{"head_dim": 64, "rope_fraction": 1.0, "qk_norm": false}
MLP neurons of a small language model. Each row is named by its layer, matrix (down: output weights) and neuron, and shows model dimensions 352-447. Each number is 50 + 10 x the weight over its row's rms, rounded and kept within 0 to 99.
After each neuron's rows is what it responds to, as a language model described it from the Wikipedia text at the highest values.

L4.down4503:63 48 57 37 44 60 39 69 50 13 69 53 54 39 42 71 55 54 49 50 42 69 50 40 46 57 51 66 51 44 63 36 53 53 55 54 43 49 32 53 56 48 47 55 44 59 52 48 68 47 45 40 45 49 24 54 42 54 55 36 48 44 69 56 47 60 42 53 44 40 41 40 59 33 45 49 69 33 36 46 54 45 36 55 44 33 56 43 36 74 59 44 48 42 61 39
Description: Country names or their stems, often ending a location or origin field, e.g. "Bucharest, Romania", "Country: Hungary", "Niger(ian)", "Croat(ia)".

L9.down1397:53 51 41 50 26 56 46 73 52 57 50 56 67 44 51 46 50 33 36 47 41 56 58 50 44 59 45 59 45 33 56 49 42 45 46 22 50 63 55 52 55 70 57 53 68 39 59 58 49 51 59 56 44 49 52 42 36 31 54 44 47 53 45 48 46 42 60 80 56 35 54 57 58 70 56 46 46 36 45 59 50 36 56 38 46 51 57 43 42 51 46 49 46 60 38 49
Description: Digits 1, 2, 3 inside multi-digit numbers, often before ordinal suffixes (63rd, 32nd, 31st) in tables; also F-words like Fowler, Fast.

L4.down4427:60 59 49 46 58 46 43 46 34 44 50 53 37 50 63 61 44 59 36 48 36 51 31 50 37 57 57 43 32 58 40 48 36 64 34 51 42 51 57 44 38 52 46 66 49 60 36 58 32 47 65 55 62 58 56 53 40 65 43 51 51 43 38 55 56 47 42 40 54 60 46 56 30 42 67 34 48 44 67 55 47 56 34 75 32 67 59 54 69 42 66 62 55 37 39 53
Description: The space or first digit token that begins a numeral (counts, scores, years, money) in running prose, e.g. "hit 9", "earned ₱20", "with 12,896 fans"; weakly, word openings like Un-til, Al-though.

L6.down4229:41 50 29 46 44 58 52 56 40 53 53 49 43 39 43 45 55 34 65 60 68 56 52 51 43 51 59 55 57 47 59 38 41 54 63 46 48 61 62 60 41 58 57 51 55 37 51 44 49 70 45 51 57 40 52 43 59 23 62 43 53 67 62 46 49 51 32 43 51 37 55 38 54 69 36 48 53 44 58 48 44 47 33 46 39 52 37 49 55 49 41 59 44 44 44 66
Description: Inner digits of four-digit years and numbers in lists, ranges and tables, e.g. 2'0'10, 1980–'8'1, 2009'–'10, plus table row starts.

L9.down372:57 51 50 41 39 46 49 57 31 52 59 54 43 51 45 47 44 66 47 53 71 41 46 60 31 65 56 61 57 57 44 46 46 38 55 61 47 64 54 41 40 44 61 44 58 40 40 35 48 50 42 37 48 41 60 43 55 55 45 45 46 33 65 52 35 68 48 44 52 63 49 73 47 58 58 51 57 42 60 46 49 50 50 51 45 51 73 39 40 60 51 46 48 51 50 55
Description: Tokens inside location data and infobox fields, such as coordinate seconds marks and digits, time-zone codes (EDT, CET), and country names after "in".

L4.down586:47 56 49 59 44 51 45 45 39 54 54 58 40 58 34 43 45 63 50 46 62 49 62 59 47 43 55 39 53 60 19 60 48 53 53 54 31 69 69 47 46 69 63 40 53 41 32 57 59 37 63 53 53 54 57 45 47 45 43 50 28 50 64 43 57 56 40 64 54 47 64 46 37 52 46 54 58 51 54 50 64 49 51 51 40 30 55 53 56 47 57 35 43 54 50 62
Description: The digit 2 as the first token of a number, mostly years like 2001, 2017, 2031, also dates like 27 January; rarely a word piece.

L4.down4194:42 46 52 61 46 51 51 46 54 36 33 58 50 55 44 41 57 45 44 47 46 40 55 62 47 58 61 54 38 48 58 55 54 47 61 61 49 67 50 75 36 45 38 53 36 49 56 54 53 44 51 40 55 41 24 53 31 51 39 44 60 45 68 42 43 46 34 54 61 57 41 38 45 52 59 49 45 56 44 56 15 34 36 39 43 54 58 46 50 32 35 36 44 57 51 51
Description: Pipe, slash or colon separators right after a team, place, title or person name in sports and filmography tables, e.g. Caen /, Charlotte |; occasionally "record".

L9.down3251:50 45 60 50 60 40 51 40 45 46 59 48 55 49 59 39 48 41 38 43 40 50 65 40 41 67 51 54 44 33 58 37 73 52 50 72 55 48 51 63 44 47 62 21 54 54 39 62 65 42 38 46 38 36 31 62 58 51 53 43 49 60 41 47 39 48 55 36 53 49 50 46 43 35 60 50 62 55 42 38 49 51 36 35 56 37 57 60 57 39 52 61 49 52 64 56
Description: Tokens in sports results tables and section heads beginning event or place names (World, European, Final, Friendly), plus mid-word pieces of proper nouns (Car-ib-bean, North-umb-ria).

L6.down2711:37 45 33 40 29 44 50 35 44 50 59 59 52 54 37 46 58 51 44 50 62 67 40 48 36 39 43 41 42 53 41 31 63 36 46 60 52 58 21 50 61 46 43 74 45 45 49 70 60 47 52 59 44 73 57 56 71 53 45 60 42 47 46 35 43 51 57 43 63 56 39 38 37 46 55 58 53 59 34 53 33 61 40 67 49 41 66 34 52 47 53 49 26 51 42 52
Description: First word piece of a verb, mostly right after infinitival "to" (or "can", "would"), such as f(elicitate), fac(ilitate), def(end), prom(ote).

L6.down2232:72 47 62 73 47 69 54 52 49 55 48 42 47 61 52 51 40 56 57 40 54 69 37 47 45 49 52 52 54 39 40 48 44 65 51 31 48 64 47 53 35 53 66 49 32 56 48 56 63 52 56 50 53 36 54 53 56 48 47 43 61 38 50 26 58 57 37 58 40 53 52 53 61 44 64 58 51 45 54 36 48 56 43 52 47 40 44 56 56 49 43 49 56 46 41 68
Description: First digit of multi-digit numbers such as years, dates, ordinals, scores and table stats, e.g. 2 in 25th, 2000, 1–2.

L9.down1335:30 54 61 37 59 48 61 59 62 43 46 61 53 52 58 54 50 50 67 72 44 33 64 40 74 45 45 47 52 39 41 50 63 44 51 31 35 42 58 55 41 41 39 34 57 57 49 54 47 65 49 59 48 50 44 51 28 38 62 44 60 47 41 52 54 34 52 50 36 51 65 61 49 63 48 56 45 44 48 47 54 51 46 60 36 46 56 37 64 55 36 49 32 24 50 47
Description: Pipe, colon or line break right after a team or entity name in sports results tables, before a score such as 7–0; weaker on assorted mid-sentence words like not, also.

L4.down2249:38 41 23 41 57 45 55 54 47 64 38 53 55 34 49 50 57 40 48 47 38 24 64 56 48 70 48 43 60 45 44 63 44 51 59 47 39 67 31 69 37 31 57 38 53 35 40 49 56 43 35 62 46 41 51 52 40 50 61 42 44 39 54 44 43 63 30 41 54 39 51 53 37 30 44 63 39 43 40 49 40 46 52 48 63 43 61 30 47 56 46 59 34 30 63 54
Description: Mid-phrase words inside proper names of events, places and organizations, such as World or Summer after a year ("2000 Summer Olympics"), International before Airport, and Indian; also digits inside years and elevations.

L9.down881:37 65 57 21 61 57 55 48 49 36 39 41 67 49 37 63 56 56 50 57 44 44 39 51 40 40 41 44 51 50 52 52 40 43 34 44 24 70 77 42 47 35 47 68 50 57 32 49 32 39 43 58 46 66 49 54 68 38 50 43 41 50 32 50 53 44 48 50 47 47 33 65 48 68 72 30 73 41 23 42 52 50 58 47 38 46 45 61 42 42 61 59 43 45 44 52
Description: First word or word piece of a creative-work title (film, book, song, album), often in table cells or lists, such as Dear Diary, How High, To Die For.

L9.down253:49 49 42 40 53 51 45 52 49 43 50 50 73 66 46 56 61 40 57 57 30 45 45 37 47 53 44 39 56 53 28 50 61 57 74 46 32 56 51 35 46 49 40 39 39 51 61 49 43 37 44 46 66 50 41 43 52 69 63 29 72 42 67 56 48 49 39 43 58 26 49 48 51 38 67 44 37 43 45 48 40 55 56 52 57 54 45 56 50 48 52 54 61 61 56 60
Description: The space token just before a number, usually a count or quantity mid-sentence, as in "contained 115", "a total of 120", "and 1965"; occasionally a mid-word fragment.

L9.down854:67 51 63 58 54 53 41 49 52 50 39 46 47 53 50 58 51 55 56 54 54 42 37 52 47 67 39 44 57 62 58 49 51 61 57 56 71 54 26 51 52 54 48 68 38 42 47 46 60 52 42 65 57 48 69 53 63 52 66 57 49 51 56 38 39 44 42 50 35 42 50 51 43 53 41 46 54 56 48 41 59 38 56 55 57 64 48 51 52 58 54 29 62 58 52 45
Description: Conjunctions, articles and word endings inside descriptions of buildings, heritage sites and facilities, e.g. facades and roofs, modillioned, renovated.

L4.down3720:51 52 52 39 40 46 48 52 51 53 41 54 52 44 51 71 50 41 51 65 54 38 59 48 58 33 49 42 54 66 41 55 39 50 41 48 57 43 56 62 46 51 52 46 63 29 64 44 59 31 55 57 57 43 64 44 28 32 55 49 39 26 62 62 60 33 43 50 47 51 45 55 45 39 59 37 46 56 60 54 58 50 74 52 50 63 42 40 42 56 69 43 41 58 47 47
Description: Second token of a title or list item, such as from in Tales from the Crypt, t in Don't, ter in Better; also first digits of years.

L4.down1722:42 52 67 53 52 44 47 62 61 56 50 42 44 56 48 49 54 61 49 39 56 55 64 63 64 57 64 56 47 50 44 34 62 41 56 54 48 48 45 56 45 34 51 58 47 51 61 67 45 55 42 43 59 74 64 41 40 47 31 44 54 48 40 45 50 60 45 42 47 42 42 45 66 57 40 46 35 54 49 54 44 38 54 55 58 48 43 45 49 38 53 57 46 62 39 61
Description: Words naming a sport, team or role in athlete biographies, list entries and team pages (national water polo team, Lithuanian basketball player, played); also also after he, and relative that.

L6.down4242:47 42 56 42 51 34 43 54 63 58 63 63 48 53 70 52 70 48 39 49 48 63 45 40 30 54 43 38 41 31 41 46 41 46 32 34 69 50 44 55 44 50 63 53 62 55 45 36 50 56 47 45 53 52 54 39 51 50 47 48 25 46 41 52 61 55 59 65 54 40 11 31 57 42 71 51 44 51 48 63 48 58 51 68 49 48 43 39 43 42 50 69 52 29 42 39
Description: Words in a Wikipedia article's opening definition: "the" after "is/was" ("Reus is the capital"), or the final noun of a short description ("water polo team", "airport", "Species of fish").

L9.down1737:29 59 54 38 48 72 46 58 40 54 58 35 55 52 40 52 58 45 30 50 49 42 38 64 62 37 49 59 39 38 53 51 57 44 60 46 44 51 60 66 50 54 59 57 33 70 42 53 47 49 53 54 40 66 47 37 37 16 55 48 42 37 29 49 61 45 48 60 56 53 32 53 54 61 53 57 60 43 53 54 49 38 32 68 56 68 43 48 40 33 42 38 53 47 25 54
Description: Fires on the word completing a country, team or office name (national team, Croatia, Senate, Iraq) and on blank table cells or list dashes before numbers.

L9.down2545:22 53 61 53 51 55 61 66 67 51 55 61 53 40 52 63 39 62 57 50 44 57 64 47 26 39 46 49 35 40 45 43 73 49 41 47 48 56 62 58 48 61 47 38 49 37 39 37 55 63 56 52 49 56 41 46 61 58 45 41 49 43 36 40 58 45 73 39 48 50 64 37 49 45 22 57 50 34 61 56 41 68 40 55 36 29 39 50 42 51 53 46 45 53 47 53
Description: First tokens of new lines, section headings and table cells in structured Wikipedia markup, such as ==, Vice, Vasas, plus decimal points in coordinates.

L4.down4415:34 51 40 45 56 56 48 69 57 50 58 38 54 44 65 60 55 36 64 62 39 61 36 52 42 55 60 40 43 46 59 47 57 43 53 37 39 54 64 47 47 43 45 40 60 68 51 47 48 64 35 48 53 61 34 50 67 46 36 46 58 42 45 58 60 49 39 51 65 46 49 62 40 49 38 14 54 47 54 65 51 57 59 50 43 54 63 46 43 35 48 36 54 56 45 44
Description: Word pieces or words describing position, coverage or vantage in architectural and geographic descriptions, e.g. views, above, flanked, covers, beside, guarding.

L6.down3336:59 49 47 57 50 48 47 53 61 37 46 65 57 59 72 49 39 39 66 45 43 53 42 58 49 52 57 53 49 39 47 52 74 62 49 51 45 61 59 55 40 58 55 38 58 41 60 49 49 53 45 48 59 51 45 46 51 39 55 51 47 38 54 63 63 35 48 53 40 42 50 54 63 56 41 60 28 44 50 41 47 61 50 62 60 43 45 66 62 19 66 56 32 48 57 59
Description: Opening piece of the next word inside a multi-word proper name, often in tables, as in New York M(ets), Texas A(&M), Okanogan-Wenatchee National.

L4.down2583:56 47 50 65 57 46 39 48 43 44 64 44 53 40 48 51 43 52 69 27 58 51 57 58 54 49 49 70 55 57 48 55 47 65 54 52 62 43 71 31 40 60 53 54 64 44 44 41 54 59 45 28 48 64 67 55 38 32 47 45 59 44 61 38 54 37 36 53 50 45 61 40 73 48 60 53 47 50 67 58 48 51 59 50 66 39 52 45 63 39 47 65 48 49 26 38
Description: Inner pieces of longer words such as tele-gr-aphy, fr-ig-ate, acc-omm-odate and counc-ill-ors, plus the == of section headings and clause words like was and who.

L4.down3838:37 37 53 39 31 67 37 68 32 53 64 57 39 43 50 44 51 48 45 61 44 45 47 58 38 58 35 50 73 49 51 50 47 28 39 44 54 50 50 46 45 45 50 42 58 49 57 42 33 46 59 70 67 66 42 33 45 37 58 50 62 51 49 57 51 47 38 56 48 41 49 44 40 61 58 48 43 49 61 48 54 64 57 48 29 50 45 43 56 56 63 51 54 47 45 62
Description: Inner digits of multi-digit numbers (years, coordinates, list indices, e.g. 1605, 36.08, 2016) and the word before a predicate noun, e.g. served as, ruled by, became.

L9.down3759:21 55 63 42 43 43 45 67 47 54 44 39 46 50 47 54 38 41 28 30 55 61 26 46 31 48 36 32 61 48 55 41 53 60 48 54 52 51 45 52 48 62 53 47 43 38 65 55 48 55 41 61 44 59 50 52 81 61 49 33 53 43 48 51 68 64 50 47 68 51 36 55 62 47 43 30 53 55 57 51 71 37 47 50 62 54 39 52 55 43 43 45 35 35 58 70
Description: Opening pieces of multi-token words whose completion is predictable, mostly comm/omm/ass, as in comm(it), acc-omm(odate), ass(ault); also line breaks in tables.

L9.down4299:61 51 60 54 40 51 38 53 59 65 42 37 55 43 53 55 44 60 35 53 49 53 60 57 38 44 64 64 46 60 66 58 26 67 50 58 65 74 68 36 54 46 57 36 31 47 50 54 52 43 37 48 37 59 54 77 62 41 51 49 38 48 50 36 45 58 40 37 57 42 48 52 48 45 62 37 50 47 54 47 58 48 47 66 46 59 54 67 62 52 65 48 54 44 57 46
Description: Pieces inside proper names, mainly given names and final syllables of place names, such as Alexander, George, Mor-a, Ag-ua, Fid-ra, Chel-sea.

L4.down1258:31 65 38 55 55 59 58 56 30 59 58 46 29 39 46 50 70 54 50 41 46 36 56 50 55 44 50 54 59 55 55 54 42 45 45 67 36 39 53 58 53 61 35 55 51 50 51 56 52 53 56 44 65 50 42 54 52 36 47 41 53 57 51 50 42 42 45 53 40 36 61 46 61 57 53 53 44 52 41 51 33 48 64 45 54 44 42 53 50 60 48 39 67 58 45 45
Description: The decimal point and first digits after it in decimal numbers, mainly map coordinates (53.79445°), also table statistics, percentages and prices.

L6.down2897:44 59 51 45 47 39 55 44 51 46 58 47 54 39 55 43 48 54 65 67 24 46 40 50 47 59 39 69 67 45 46 42 44 65 55 79 48 50 47 53 54 55 54 48 66 46 49 44 55 32 38 42 39 49 67 56 54 77 47 38 50 41 66 41 41 50 45 66 68 41 67 48 55 39 60 49 65 65 75 55 43 53 46 49 59 60 52 53 51 55 40 54 48 41 66 59
Description: First word or piece of a competition or event name after a year or "the", mainly in sports results tables (2000 Summer Olympics, European U23, 2002 FIFA), plus World in World War.

L4.down3453:65 55 25 59 72 60 47 64 48 44 52 47 47 48 65 45 53 49 36 41 40 52 48 53 43 43 43 52 54 32 56 51 37 68 41 61 58 50 42 44 39 47 46 36 48 51 63 52 46 51 46 67 61 44 53 48 54 38 51 58 41 58 43 39 46 41 43 44 38 51 55 60 45 30 52 58 56 50 38 69 32 56 49 49 65 56 42 60 48 48 54 37 41 61 41 61
Description: Given names or their final word pieces, just before a surname, as in Robert, William, Lorenz-o, Phill-ip; weaker on list dashes and periods.

L9.down420:50 57 70 69 55 48 60 49 50 36 57 46 64 50 33 66 53 39 31 48 59 38 37 40 59 48 37 40 36 37 59 45 39 51 31 50 45 49 62 49 53 36 59 33 59 51 59 58 52 49 57 37 55 45 48 55 47 53 51 63 64 52 40 40 75 49 63 36 52 56 74 56 52 64 47 51 51 37 26 41 49 41 45 32 61 62 45 36 49 55 43 39 43 56 47 65
Description: Word-internal pieces of proper names (Rosenq-v-ist, Sandov-al, N-ijhoff), "National" within institution names like Tara National Park, and the possessive apostrophe.

L4.down2412:56 48 45 47 48 51 60 37 31 57 68 38 49 56 47 46 59 62 30 51 39 57 45 53 65 43 58 62 60 56 60 65 39 69 35 33 60 47 46 60 47 58 56 48 51 39 50 52 36 65 36 51 54 50 52 71 47 55 52 55 49 46 41 32 53 39 53 62 39 39 45 43 42 70 40 64 53 61 59 59 52 49 32 43 48 33 35 55 47 37 45 56 34 66 53 47
Description: Fires on National, International and -ion word endings (Union, Sirion, promotion, demolition, region), often inside names of banks, parks, journals and places.

L6.down3052:36 47 65 39 41 33 56 31 42 66 50 67 41 49 45 55 43 57 44 66 20 50 45 49 46 58 50 53 46 32 51 58 56 44 52 53 54 42 66 34 55 52 49 53 40 58 33 39 44 68 50 48 42 69 40 40 56 54 53 31 59 45 62 61 55 43 60 55 52 43 54 66 44 35 36 34 63 61 40 56 56 34 33 49 45 56 60 58 42 58 47 63 38 49 51 52
Description: Digits and spaces starting or inside numbers that count things, such as the 1 in 19 calls, 35 candidates, or 2,065 households.

L6.down40:52 50 52 51 36 57 23 46 61 67 50 40 45 48 29 66 37 43 46 38 58 44 51 49 50 58 46 61 56 54 44 61 57 40 49 66 48 69 56 53 54 60 36 52 53 79 42 57 68 57 50 49 43 40 57 44 67 77 51 51 46 27 51 52 59 50 43 49 59 47 45 47 57 56 54 53 39 38 46 62 50 43 52 35 51 49 47 54 53 53 42 41 66 52 52 62
Description: Line breaks, table pipes or colons ending a list or table entry, especially match-result lines like Ajax 3-1 Groningen or Women's épée.

L6.down2165:40 49 40 38 43 76 44 35 45 60 56 36 61 47 27 51 62 77 61 52 55 28 58 63 70 48 61 44 51 48 54 42 34 54 55 49 48 59 46 64 56 49 50 75 62 52 49 53 49 51 54 71 47 57 41 54 54 62 50 52 50 58 55 59 21 72 71 64 56 42 54 40 47 53 44 58 58 42 69 40 38 30 54 42 40 40 55 35 51 30 51 37 40 49 33 38
Description: Separators or short function words that open the next item in a run: table pipes, quote marks before listed names, and prepositions like in, on.

L6.down2209:44 42 43 49 49 44 39 50 48 41 42 41 48 33 57 37 57 43 55 57 45 69 42 37 58 64 64 47 42 40 54 51 44 53 36 48 58 65 53 46 59 59 55 56 53 48 61 60 51 43 48 51 56 41 44 42 33 32 54 54 44 59 59 49 55 43 49 42 49 63 61 64 27 45 56 57 46 42 39 49 39 64 56 45 61 52 47 55 43 51 60 50 25 42 32 44
Description: Given names or their final word pieces, usually before a surname, in biographies and lists, e.g. Mildred, Sir John, Henry; also "known as", "to the".

L6.down234:49 49 31 70 51 47 53 62 61 41 36 50 61 42 63 53 55 56 58 58 41 50 41 75 39 70 47 41 44 46 54 47 46 53 50 56 60 56 60 55 40 49 62 63 48 42 35 60 60 41 59 52 58 60 25 50 52 47 49 48 47 64 53 40 58 42 38 44 44 56 50 57 45 40 55 34 47 35 29 68 62 49 58 55 42 46 55 54 31 56 45 38 60 52 60 62
Description: Final digits of multi-digit numbers, mainly minutes or seconds in geographic coordinates (46°36′2'3'″), also years (202'3', 1980's') and table figures.